MLP neurons of a small language model. Each row is named by its layer, matrix (gate and up: input weights) and neuron, and shows model dimensions 0-127. Each number is 128 + 24 x the weight over its row's rms, rounded and kept within 0 to 255. Numbers have three digits each. A neuron's up and down rows have the sign that makes its largest values positive.
A block is one neuron, or neurons of one layer that tend to fire together. After each block is what it responds to, as a language model described it from the Wikipedia text at the highest values.

L11.gate242:115155102108138138103121128119109095083129143117125117127150147133131128139126153200091173151127127112141184128125127110128123124123093120129126103109106094108131170109125104117149098115155081149128156149157168150127121156112114171184134130138179104127120125111165116132139165137142086135128128134109154158111050121143133119165097127128160119114144091075131130163131132117079165122106
L11.up242:122109165143137162118124137118129167120101073166151117110106102147115080107148136131154117152121181142129178153070148144177145159128132102105105128126130150127168110075094113097131076116120168125136117146124134134112132129139154110149156109108137160136120106092125128123132122138115123112119179134100154115084129112131139107150132119108100129115118131178096130097147109094163135096164
L11.gate275:155084148157145114129057112158163150103116058134136123133132146134117172143146125136116134114115100116108129090146104110146146149087162134082137115070122147151133144146134126107136116141135133102115123133128114126143159167142193180120131125144168120136163148107152147137117113131129110111137085126129150141111136103115155130126121204126153124143089132113123103111161127129139159130096
L11.up275:121125131137096150130158094105162170108169157093081128105141100123164153126110126125173153116123119147130151099124107158114125144088121184108133134133103126155118099163135165101100147150144113087117102096140163155158126148094126123127124168104117122114109141145106156158122105096127168142118148121163113134115151170105109136143092125157137147096113087107134127069177128143136110138167
L11.gate342:133150102169176145139116119099117100154136098126145118076112114161121099108133155150126100129127139158116153130118104185135115140127145124168143129139130100119112115087151151152120137103121178071126131090166154080093138151109131139192141136100112162131110158115148109126101136136146141100062086125140105118128098092113106181133185128154093101102153152128118149142173117127133119107119
L11.up342:145139143125135140129117166086138129133120068104136082152103122109103140096138124171090097110121134100181162088170127120118150158126120140143124095166150128181151127121107134081155115120087133124129149155135138129127094128159137153148101121106140120107103104145145137140109129123147136126149153104159144188096110096139095101169110123148148152140113154143110137127132120158147139093096
L11.gate400:093147132094094133136140127106132166105160078172108113147136116164149121173102108098096096172131111137148171128169112119177160115084127142090151152127150158149088135114111152108109130112141133154130125089171103109100153153142105120119111175093138119122114087099122153134130118113142129132126128136115154121163106129151149147139130183159128109191108106097124115115163113137133139132159
L11.up400:115122138135128110115125097112112156131166142119116096127154105117134123157091075105144115129119144134141131078137113163150125095134176139140121044132109161160120141096104098100099138115126085132126140130108146163126100139109150160128108078160146140173132166106148179125133117157129137126138165162147085119133119110164115103147144161130078142152093101159099132167137176101105124120118
Ordinal suffix completion

L6.gate6:118143066121123109157145121101185114130139093130153113134129145131151081135125110143115156158107134109141137105121125158101137119137151130076143104129103121131130147107098111127096150131171125126111145107153180098099185098119160144154087130112141160164134113121069104114122161124117095127105164124136116089178090104129130131133104178109163166151159112117155133147152135122181109103147
L6.up6:126151137088171131109127118153179094136134115080134124150132152125123077103141087125112131138100085108154131106148107128081163138151144119129113146131151111088125134171132096166145115140099150123177099105138149154135121128132143105136154117118153133157177092123118114138086101155140125144133163132121155115195127123116131120103074126103116166128112138126111143150173133105108117134103
L6.gate11:092107155093139124173090146119146092115107139149119133133133154127129122148147124126103151130158125131130115160135128142114116127148161147132134202132119109147143155120099163113123128153129114134116144109116126125098106108117136150113154106131093147105126134104126111117121160110102142123147129178152153158120089176107154118143121114149116105141113114105068152162141117141154119145163
L6.up11:089126142169150138157148087084141157157139068157125121117107133128113103138108131140105128147144119092108086139144129152101160127099122159123143148125122092088127127125166114164154155131148139151103155081148119141127155105171163077152127111104144127109163132178133163167134161108139148095156122103128113143106173176140191140117103150131107145126146123124111153108146131087117112142118
L6.gate32:142122131151137118132153151122118090119092173185127133115158149129139154085108135154093122151151147067101138161130086121151164148138148111174115139124145117117145156121118158145167105101100148157116168078130138139126133137105139154114105136159148122117056141111110104119108111114159127094146157147173122132119157093120145140131114132139151158097105104096082172119155097136091116123117
L6.up32:091162139119107130126117124104136101128140119049131133119158073135124145126144141171154118195100131120147117135126129133135120136138189129115105124118163131147124112102113128126117126201131103111124160192127146144112145162133083128117134133129151116133122129094122095123098116140130130115103148125141068145155114156115129095173166157134126111141101152151077121115113094125143120108127
L6.gate45:109160116139150101145127122110132126090153129118106174141110134124128157129131120118104129125119104142125111129122117140138130118138169114136131137097120140159107100184150125094091110133145135111147114100137138124138156136110137125121161124147169175169179157124099092175130130110114094116136151125109149134079158146119147144125102140133131079149121055059108107111099125210112138123097
L6.up45:140129098121162132105171153159108068118109117160133176091152107151141135132131160109112150144152174138150121112161166121107129137091125099131171136146098153127148129096110154145117105078139118131111155124159102121135127112078118111135101122144163136146127119136095097138146108086113075153154094108152097118133120125147096121153132120096114113094178121113090137114152079078110123093104
L6.gate163:113148094138111141134167126115161130080092117099154105131144124123110117160125140155086139142192148069104129132149100148135127107095151182127116104125095110083155121150133134158121149123124150140140165149142124155067147116124134119140134115133116139145127135107151083168125097168143106109123139113175136101162095146116108168122154116114158132102118174110134150154140122160131119111091
L6.up163:179169141118119138097136085124131145105111150116146111153148124141134194085105089114140178102114137121164142108102118151157169100140120123150124186136107115158107102113103139115168097140119121123152123120136146130158104109172135118103115142160126162166127163085139109147146126151162117130127134160162114141104128120141081106119099147143089091182141137099144137136115139132094129159120
L6.gate272:111150110127146158116137157104159139121101115122173088116088125134116146141119110127190147123158153124119134104180119121068132164118164105150153129105108118131133146167098118129091121123109158118136101129135144104140123125144107153161134130090154166123096121134096136145109088139139127156131137140154125114132104091130154117154121165130113090061095141106123110121148154152155128140098
L6.up272:151093101140147154109146115142116111123124116129085131132087090094207129139076128127142158133125114133152061079121112163158144105138147124112101131121108147141098150140134109157161097143130129154128136127153116085129166150100153132159142141095181145127145160118080125066123135133099145154151115136135119117130125147110151167164166086144127125153138134092117121109131110133136131160136
L6.gate284:116120151158111109157137111115133117115175165133147128151139142131145129142119150122126122128143081096117142143095137091120124097120154150138102122094126138102146134146145132137109119148153116126147154126122108095098152098122136127121147081167149154136125125130096072089115093123099148134079156115141118125152083094138157137183125061150137115099160093121108116113107166191134127156107
L6.up284:144130099133139133138138109121158106120148130146148094121081174152098136159120171138151052125089099116086151131125133125154122101108144121109156151105176116124149087096142151139127109112176122123141151131151172171185132101126117125145159136145125147132132112123125122139127104133127100107152116135152128121127116129114077113107075130147131065121168154166116142106094129159107132116102
L6.gate303:119110132103117150103148142109139108141119140133130143139172122165121136068145137105168150123100098104137114142112102128101172128060153112134160116123151140160121141148113138131158104125129148134142170106151162143134125139086115111133144161161122055106159164114147144125117143137067154116116154109139132131106151167141099143192126106070122132126127104142065152156141147087101149112101
L6.up303:129110148126148149096122172154134111131147142114117155123101165145123138145137173161137107138136114114095116133140108132129162113122141114134172144102144134154147097161141107129132135145135118083145134116102095089090120098106137143139151126118163094128103141118104150102151143111137141087168136129132119161127101164144128140082083144106121097133132125140115125098099103148109180119130
L6.gate324:131142123135120136112137145072179155143109087106111142111103123152141084114128123121117120130068143184135135095115128171104139158058110116123174094130139154103123135139120161085176146098123138131127105176113115118111123142168107118160109146108092135157123132113142131187113138177108132147130117138127097081115122121127111110146082190135125112137135131118109147159155093135117115121116
L6.up324:137120097136123150130137140127135154094107094102082119139138106144145081130120162135147152137136113131157143138119120128143127129172177161124133159118135181123111150113140135114127162082118095136123103121120139119114123165128153094112139129121139113095084115071092106178147121140142140127162142117122156095159161203136156143129110109153116127170147107153114136132097165130119144164066
L6.gate338:138142120133130088142071137182162114115141158142105189122140117113146125172107103165140125162103112108149127112152143123092103200124138143142158134105103165140097106122158092163170098105128087132150191119118090121091139105117137107144139160109110120154087136124122134097114095117103127134122104158141132131133143130144110152134135113125157126116146118118110137133155125142115132138159
L6.up338:097109089139147180134104140133145120153170124147137125156120115128108125119100139137128099115139149138148150084110142139120132146110104152111158186134080085173122075142136101107114094160154115139121121115113105152111110161150141128131140138125142147164114153146134162131104092115117083137133155109111098147143099117145144127130149161145070146099132132058103103106133095147141148116115
L6.gate341:134117136155120154164139135095133127101111142137112132100150139109135098139109122164160119113127132142107159135124140163158118170094105117137134159167127122109110124110138120139111135111100124124131113164130115095168136145111107150133155161168164121121126141141139161098148153147117068102134133121151149088099112136129056106130140120150146139168134136143081128172147196124080102082146
L6.up341:120114111170108164125114110119140095112150137157145160139173173095129121112133126132130118133124127140094119131079112135136135120157177160099108162115097141132143161104184106131128159144129118123141121126072115122130125119100127155185123140106147127109125183098128087120084121149119112086137133100105136181146107111086168172156187103136125120134132109098156125097157140093135118116158
L6.gate355:109086160126133139146100112159163073154128117108130125125118109115119138091104135110147177123091115131114148127115157126117169136158105087141169131118092132137144121146140108133104108134145143113117160140075152134115120103126087144201138148112134076089151145126108137081153144134140072137100156148129145121121102147121150120119112095102135105160092113087152139133154149134143098134125
L6.up355:119110102090128152113156163113089110096108121112122133152082110130136132144084129091136162135117133126151176129168133142121122165088138111093165118110144089101094129115138162145150076110099121090141146136165132148141119096114148147115170087129168130082117121169163157137108096130119100135140151127171137113104125146139137149150152134111088108136124148162093140063150165128111138117129
L6.gate361:102138144125168131117150151109130109142074110093132122130150153165147121137120129134130162122127119152110159171108114132146173191100122138130142165110143111141096104100106130115114156130117171125108111109127168150115119072095110165113133137066172139081103142092115132090089147134167118093163122138094136095126127141103112122159142148121110131115157128129117097134180151124137114135101
L6.up361:123132138182136133135133133093162117129150111100081119139146125145129102150159171145125156138149135133134104126132095151114140142122201159082173144159100128120136160116144134127130107162161119127122107141147115136067146116171114130178153086150187143163121134114132125145127115123089126177142115087121130118112107111122110072185116130117123089118106117126101125116113100144134112098141
L6.gate418:140138143135098156131147133098127081123163126090112131149149128111156129126129099109142116145172109144126118113141129153119131142124115106115135155127125164152152147084112157087152152129127163126168127125093174145102140116150098139139134151116135107110053134133140097127109164177096133112152169165153092115170073114126076149125084157126108146122108085098115113099121102146091133121125
L6.up418:087155132159121195122119105140129105124108121136145084156121136122119104146112140083111147147115126119135148150107089153084142169113106155093121124122146130117118141120135138100155116137132117143123124173121150116072158151163112108175110128072130146136108136107138125133109149141090118148129096117146115108089115152128130214168155120094108141067144091160145149138127164093126133123150
L6.gate428:164129117114079168139116098120156136102156143142159125144122124126112140099126100145140127126056104157205148115130121115088111130116129164139116089103095123136140136147134109097134124144133096093096150083143145103125130102141145158154164139122141109154118146149113099148101124131124086135156136126141102125117105113113124135148097125114140105153150112128065118125174126112104154109147
L6.up428:145116155101116125079143075134136104117102142127118124106151123121108112113102125104167144108131095148120113150183129138162160122168143104118115108074125072133150085111108165072148096106098128099125098152127138184127120158126150140114132174119112096096088122153125135147122134143147119111152124132125085141130102153087152154141123085100162156178093114166138127134148148138135154133136
L6.gate432:114122108122125122081127144097145121124122138147133135102138124108140130126094117147148170159124109160134110122109166118104143094093127164128153098153125133146052120121174085129123132137164119125059130159118134112147105128120175134140180156162165126104129110104146106141089128133117113136103054110154142073141104147120088125130126111158134178130138123154125136108125121177151116117142
L6.up432:123123111095092165122122162136130139143151134164129095107131079113126079092109151133092103148148098117085120111109163111145116161148163100159141131102122146131155143178155144141147156115167088105089127121130101132159190121108117088113121130121156145086085137107122145131116163114133080136146114106165124151180106115178114133095116129091169134123154138163147122145121153121096159134129
Ordinal word completions

L11.gate89:122106163116109108089102163176131118160170133118120093136058164128106183153145116139130101149155129118081100128173146113139124096146138134096045166124114117113087172104166134154147139114123103164146119104181128147147107113109131137128104138127124127170117107141124154134131091174123100116105119100128140083136125114102161118116111130150109126117136164129103145152123120160119132100109
L11.up89:117132142168119094130112109109132116189101102181102129136119161108128147072101164138134172102171121090127128139164160143164132098123147129102094123148183116123136130147134163127158104117136120123143093163132158146175136119127130121134115117137135139142188131130112143128114142138110104160121134137136108161130130121115137098159101153140148090097119137128131098174155113153102161080139
L11.gate118:149133158107149131137113158129101130090142127127105154117155117121112141098138147097126115111146103111109132135119144133134137121165134126131151124102176123116149107092152154117161177094175126176116096090173139141120135149053098114092095156141151122162116136112084129132166120118160107139108153136155120152075117128133124140097178114112152098126121140099087129105113144116108126150100
L11.up118:144113150182143108098143137173122141083121162189129128108181152088162080087106143139149122125130150127088164138058121129127119129106111129128065126138116127129115136158076117139113122126121122138136129103150120117106125149177150157086112154101137136124137107133087176118117106144116111153125114074131134121125139157099134138101119138065135144134139148114136162132073139139142111125140
L11.gate199:163163132130122125092131108102123137107117078108113100145184129140179132119107132136111152105132061111152170120131145129127119131117136128091113121098114116146140105129128158130080148144143152137095135095148143131097088152159126144124161179105114094132131120118094130136110179121148083122132109146150117102113073111129186129150131133082145113120119148087147144089149117159108139104144
L11.up199:130141111088146112124112106114159077091092124171127158142103077169105126095112137072124203142175118100083151151136097116132129112123132146135113129118129155149133090133144124115161145133114147182145113164153153142129140160136154095086166129134158147122131115143103139105138113138140093147134137140159131146120111149145117107131103098113104142063140158104092116149133151128084132080126
L11.gate388:110147126107107146177103129135121156121152176145096112104077109169164121144135143098130171115150122161135156140164108132084131158141115129113139134100140146087146127093151094089117105112096125148108102148163121136136139147127142152157105143128113135160144124098122102142144167171095135159111084139170133150115072119107142110095086115115139095146118152118152078095136156133153082093148
L11.up388:156113107106170111136147124141117149085076145155103169135100125116113139104117124145140157121176121123122147149129149084119145126138153116145141150160147129145123115131163100164130149113093112121139147089149147159119136120096136162119123162147107120060100112150073095127092151127096095154125160141108146125186077149116120073134132152157130139156140136112124135170109145106100153118135
Month-name first pieces

L9.gate277:097125109138130127084090120178168137074158131105106138172137121125097126136087122165115111130142126146112124098112126141142087132167146123146130145107152087120119142081101134102126173140121137087147139072101108132163119139192147108126129135157134139104109118110123126125119167130120142117107140104164135097136110120135091149124132156136066130127116059141116180121164142145118137143144
L9.up277:121136098152122141158111178122140114153144112122104109143128141111131146111148102132143133125126138110113147107154110135166165123143133156139125099122110125116115126089110111133098125120130176142148102132138149145117084173133164152094152099057157148186127146119094080104178092105121115136147116179131148115084114142135174131137100119150139092126153123110096106120138091146130120110134
Ordinal and ranking words

L6.gate44:105163095100119153101117112112133145084121169130131106104152084101122095142117095140093114133101070111119137134108124139139105118145163162160128117130172134140119147136142180097143141112111082155172131184150099174150157126149117118119114115119168103142132152125135108144141107133117102106163160134141109143096135132118166121155130149124074124124152126155115132156180136102135113086122
L6.up44:127136126126123144090153110097135122118142147117132131144102047150104130127148150126116083143116144103099172130096098142131137130131107099157180154176166138081133114156085132113170097121130137136133160165128125176127140148106117134102130135098146132162112134138160098111124136129113155116119159140081081118139059124113152087136102155137129157141133139154163142115132133111135082138147
L6.gate81:148127122115150159164101129132126109136124102142100162135124115149163156079129148099117096134124111116105176116135124114132154122125085096168089161154123124161114129124200152143121139170087094158107159108153079124119125127132077138137116130156147185131103164148126113134127143094113101130147106156097135094144106117154086124125120104111170100073112141094117118104157119115169144134072
L6.up81:158132117124136109130116095162140096129063141126143119167117088154142065124141140135127125107156157128134071126136146146154143109150124125114124160176115139128157099128108139179128081123124118111099156174123156153120117153091143104110103183125154144082155099130124131161101146133105121123114142149108134170138139133120106118129116112127167150156116063156159140132129118197117112095103
L6.gate84:097121140117111142143149141168115157087131134147122156108158140097132147094107120134137112114108163096127153091136155120105129125153131132141142105128189131139157103112113140146159162123150134138161069096117129119112140100079136174109120113111186152163111131098141102113120080098075099163149125175107127128109084098151142111138134143131085165140114095092134172150123100068166149137123
L6.up84:128135104118149115144141129133156108134144160094076132173077146159123094159117163104105132131114109102080140121141147147161084165134130121135130169127112161171113127175185141124133129089141139141124161108090125123120135130150085111103117136113098112166194128113157143117133103136144082119150105146115165163101082111137137139143114149104112125146118150116164120155139107164124105106158
L6.gate108:136147129102128148175129105127123120101137095141106073113137133136115189134151137155119135175149125137135131152133173133157113121177110104125104120124164115138156090151119113100116187142124076115124124114122116132167118117123124165128165157126118167132132122089132133112119146126132124110126156089143119078121119114116162097158097135110147100138085115121105106120150077157150132122155
L6.up108:118085153111109130160158186166148083140115123142118130134119137109145108108142153097117151110187157131125152178139130074148088115100139137093110083122126145144148086151098143146119161120161093109158159117123130164105147131139081102121147159179139139150101156156143106121117123095123155183105097118120135112116137085125114132138141144144123148150156116137125124106120127139090113092104
L6.gate125:119139127090096121108138112121121149150160131115173102127080161145126088113116136150137113134119149136124168084084127120080146146099127118128146099135144130130129157166156173135138141105126126145132113113161141110194157112151121184122127157149118171152180065150143154123144156079116152150147134109125152106116085141167079159156122120118119118132099134150115093150171092090126098097109
L6.up125:116127148133117132130085102141112127136070147128129108141095160127151118111100126118121172096127142110134121169161112166114112130117112172086082167111154133137167139137107105131113110122168131120115094097112157078093157112157148119150111161151125146128152106135139134135113114112134120091105157129173109102129121145112086127135133144150144115168108112128112102131096105176150128112097
L6.gate153:117175084161118094108148103154114146176120150101141100112127141123148135104118133145138080171146177126137140128123104169083137081140144161152151130140101094173145092104106113113133160126116098143131163109140088095096102164143156118159109150092130172153108092147117106133104100082156130135149142151130147112107106130135104109110107157096127148076122129154126143143145117133114138142133
L6.up153:151146103139124094120159119184162116106093115149119181150084156063124185105111121121136187093156130112138146154155123156135177145128086131102122142149138123105116103141126101132138121153147137166183131136137122144129164094102125142181117108107151103148150099121121142146127115165144128137106127119149116111088119106108103146129127140143104134140129138108106098100127125142091154121105
L6.gate218:124136108149124138138181133115111117142126115120107179132156110125153149115149162131099104131127144150074120120143124098123103107148159105162117135114106129161113134116122139134136139151133076135160160107083155128150108158147123144148128178111135109103108155091109127086110154044151144133145154073129101145169113165110138114152127090153155131148135121098104065122164136131087093110111
L6.up218:114162132126117157102153137131127167179144139098123154159105148151150171146112144090120122115102210105105116176121145166146111110100074114161103173166105127120125113100120110124112133133149149141160117135125109132109107114145101123132119160120146085118172127142138107069171105132110120105153084111113111086102141160179177089127122132117138135127127127127103134133124146145121105151068
L6.gate322:144142153082119081138148111126163179117120130174105111120144136080122098112120133131145133136117146136146148107093164164152114139074146113128079103102123124127116190127136126119135136091104130122120116145117104099122123148167142113095086182103115156119153121145131089081106152082141136114171142112138145130155131120143125171188165166109112112143122110149109104124125150112140119080126
L6.up322:119137104112127161162165103144125166082116133137135123151163082138133131142128128142143118149155108111149133128100150115102123143153103100146126114184119074123094072109112124118113108098095096202158130098152115119117129112125149105128095101124147140125163100116090106158144125132132172139116136119121100117126139162149152093103165119114149133146112175101180109165157117164160149114087
L6.gate328:146108141160121116119131103146110192110137130102140143165158113153136128074123099155110095104110097132139149144089139141145145150162204124130149069167131098182115141117119151167135162114124119125156097127155150158083102130144114114098148133135113132143145140119151117144116150160128152102093145174134079107092111123091148107145125107115106117120123108134138107100163087128148144175120
L6.up328:133147126098153154134132148129159115100136126116089147102121114120149107107118111109109115156084142144149113084106103135124093145151145144093137122098135087091142128115145147197110112124129124147145147144106056129116134117144146107157098137157149107137110137082176151123092125119130098060160141128162117146122128110139144134136126179107104136159174128158078156117147140117125120118145
L6.gate346:138132169098107109157164118130103152118117172153128148163149090106115114144119162065135098142160124172118126124122133103133158105139147151123099116134130124123126138134141135130140167138133102083134104095161118139142124134138147096148119181098125118129142135143193094112089104123149160123088158123138135129088076121121098085152136105113183098112164141135103121126145116131116101133140
L6.up346:178129147119142133099129112152118116112142141125130109127111141113121153145120160067100108149164170116123110129105090143114124121144122097087116129128178140144145070110121131144126149153181114157153133117161118127105122143135129077117113139134133109115140133103135105136159108138167102171108177112128161094079144125119063074103149061099119116130149101121160130112151095136121142148137
L6.gate378:148153077091148095118137107159171145105124130164130141132135122103126156087157149142163095128114127109131158133131126135101122141120124120099163138128105141185118129138128099134116111084107160163149091169150111119153121123114110139121140124078151171105099116104129111138162131124160127140124160117178144115122109110055162115102108104130129143089093159151151113153163159147087157104096
L6.up378:140114123141125155140103100116136117175108138179111173095140085165176087112127097102109125129133128130139155127159136146124144136107116150119141119155142120123113106142145123144126151125137099135105142190101098141130173096145118126078113155113147116102134118137142112199160141066170132112115148113145123148088112129092149117115137100124164113113096146112158132150128172124110109131098
L6.gate391:114117137142141132121098134153138103157113130122132115155135159174099123129130070133153111100137108133155120139077120120104124114115121137139155129130157123157098117112116102149096166144136133179129160159140119080115100181080111123133144094081109128164164080150116130123159170135155154101155109103135106118153097169132099121150132091098127116119115132095110136133166118108122140181145
L6.up391:162146122113148105105095145113098154140141121135067156167108101146140142141114197161125129129105143139119158119109116131114094159124104104117117168161144164153101159138155113123131085130133123116111125118165144126102102135155098136176082177154152161115151124103100078148148138105142125123088124111117139133104136143099127109117122123157113150142099125097132120106146127164121130141150
L6.gate392:119146109128134185150130153163106119121082119113126111136117127117151161135163146121144110134145161101150156133073144123113162104145124109125101144101111130126187141123117116134118107162170091115166151124139092126099159140199101162175120131122120129139131137104104126091129154116183088122134100102177114118112100134094091092143145113123151086160146166085113084137141166140128133140105
L6.up392:106153112141113189116085130128141081155121119085137092147111100100155159176141184119158158123129129146151058130128138132168058128140150102098120163134139125175160122143098127161122154119161122141109191137141085119130123156106105188127110145119136136150121098120147126131111151121137128134152139122145130136119107137119126123119139134090139146140095126099128124095137162094085143143126
L6.gate393:100124156132124104151087132118116104121102145152113142120108123114107098117149105133127119143121117114168111101122153126142136149108136137100118119135134110115161140130138128121098127132134157106173097122109167118129089191117139070182123143082116147121139097146171080089169119112119132107172116062117152126113154129121116150155135150081152166151150106149150158093097159088136127139120
L6.up393:136137147157140104165155121150127115118119127148127089168113105120121121117155143136097161064119148168134119110096121084163108125147104103078145121144104155111104132163139130100134154117113102105096134117103138146131088186122136132145118125104131115149134128154148121107107128106144135166110116155120094134135142190091083125117157159085118148110114167136121107132121148135122102121162
L6.gate397:148133124147128115155148112091148151090108100128104134131189128151138156143120108141109157165138108137147122139130109171163112116137125093037131117135139124156096158086131126123141096107116103124189107145155132144086147112091149098117123133099130130112114120123099128146122111110154125152113135140125112107155117140132100132146176132114139104146101074191144085179119108146111140087140
L6.up397:128160127120134164193136131122134121099128147147132062119166123130146107149086130077141172130111132118128124112120117189106126128104145108140098137119136111126152144129140107123120073155081135129150119121137158161141122140113164134159111123127143150117139123123132110121087164117154185123185130130126156133123134145111110166141130097127147122052137100181143106128111185155146122100126
L6.gate402:125163132114138133111161180131151083175129110162075123070134147140147099087123164108095135102146149142122093125095156145152114099108129125115127092128143106150119126111146109069138119147121130125105139096130140148109161105189115161066106185124133078106112135122142160133129113117145143148126098089187121110139115118141157126148171125137153099126156176139134111136144137134124152109106
L6.up402:167096111113156133089110101125126131156153125058160111137111152102109134157122146140131148106169115090125093114119147083093162159129095114128165163145139146098120147122121134143118145092081113130132129132143136124158111174123113106154149135149123182150116172116087149113115133117120184132148162105097146127151148090094114179148114131128137102106117160123193104161132128114114079112103
Word-internal "ar"/"an" pieces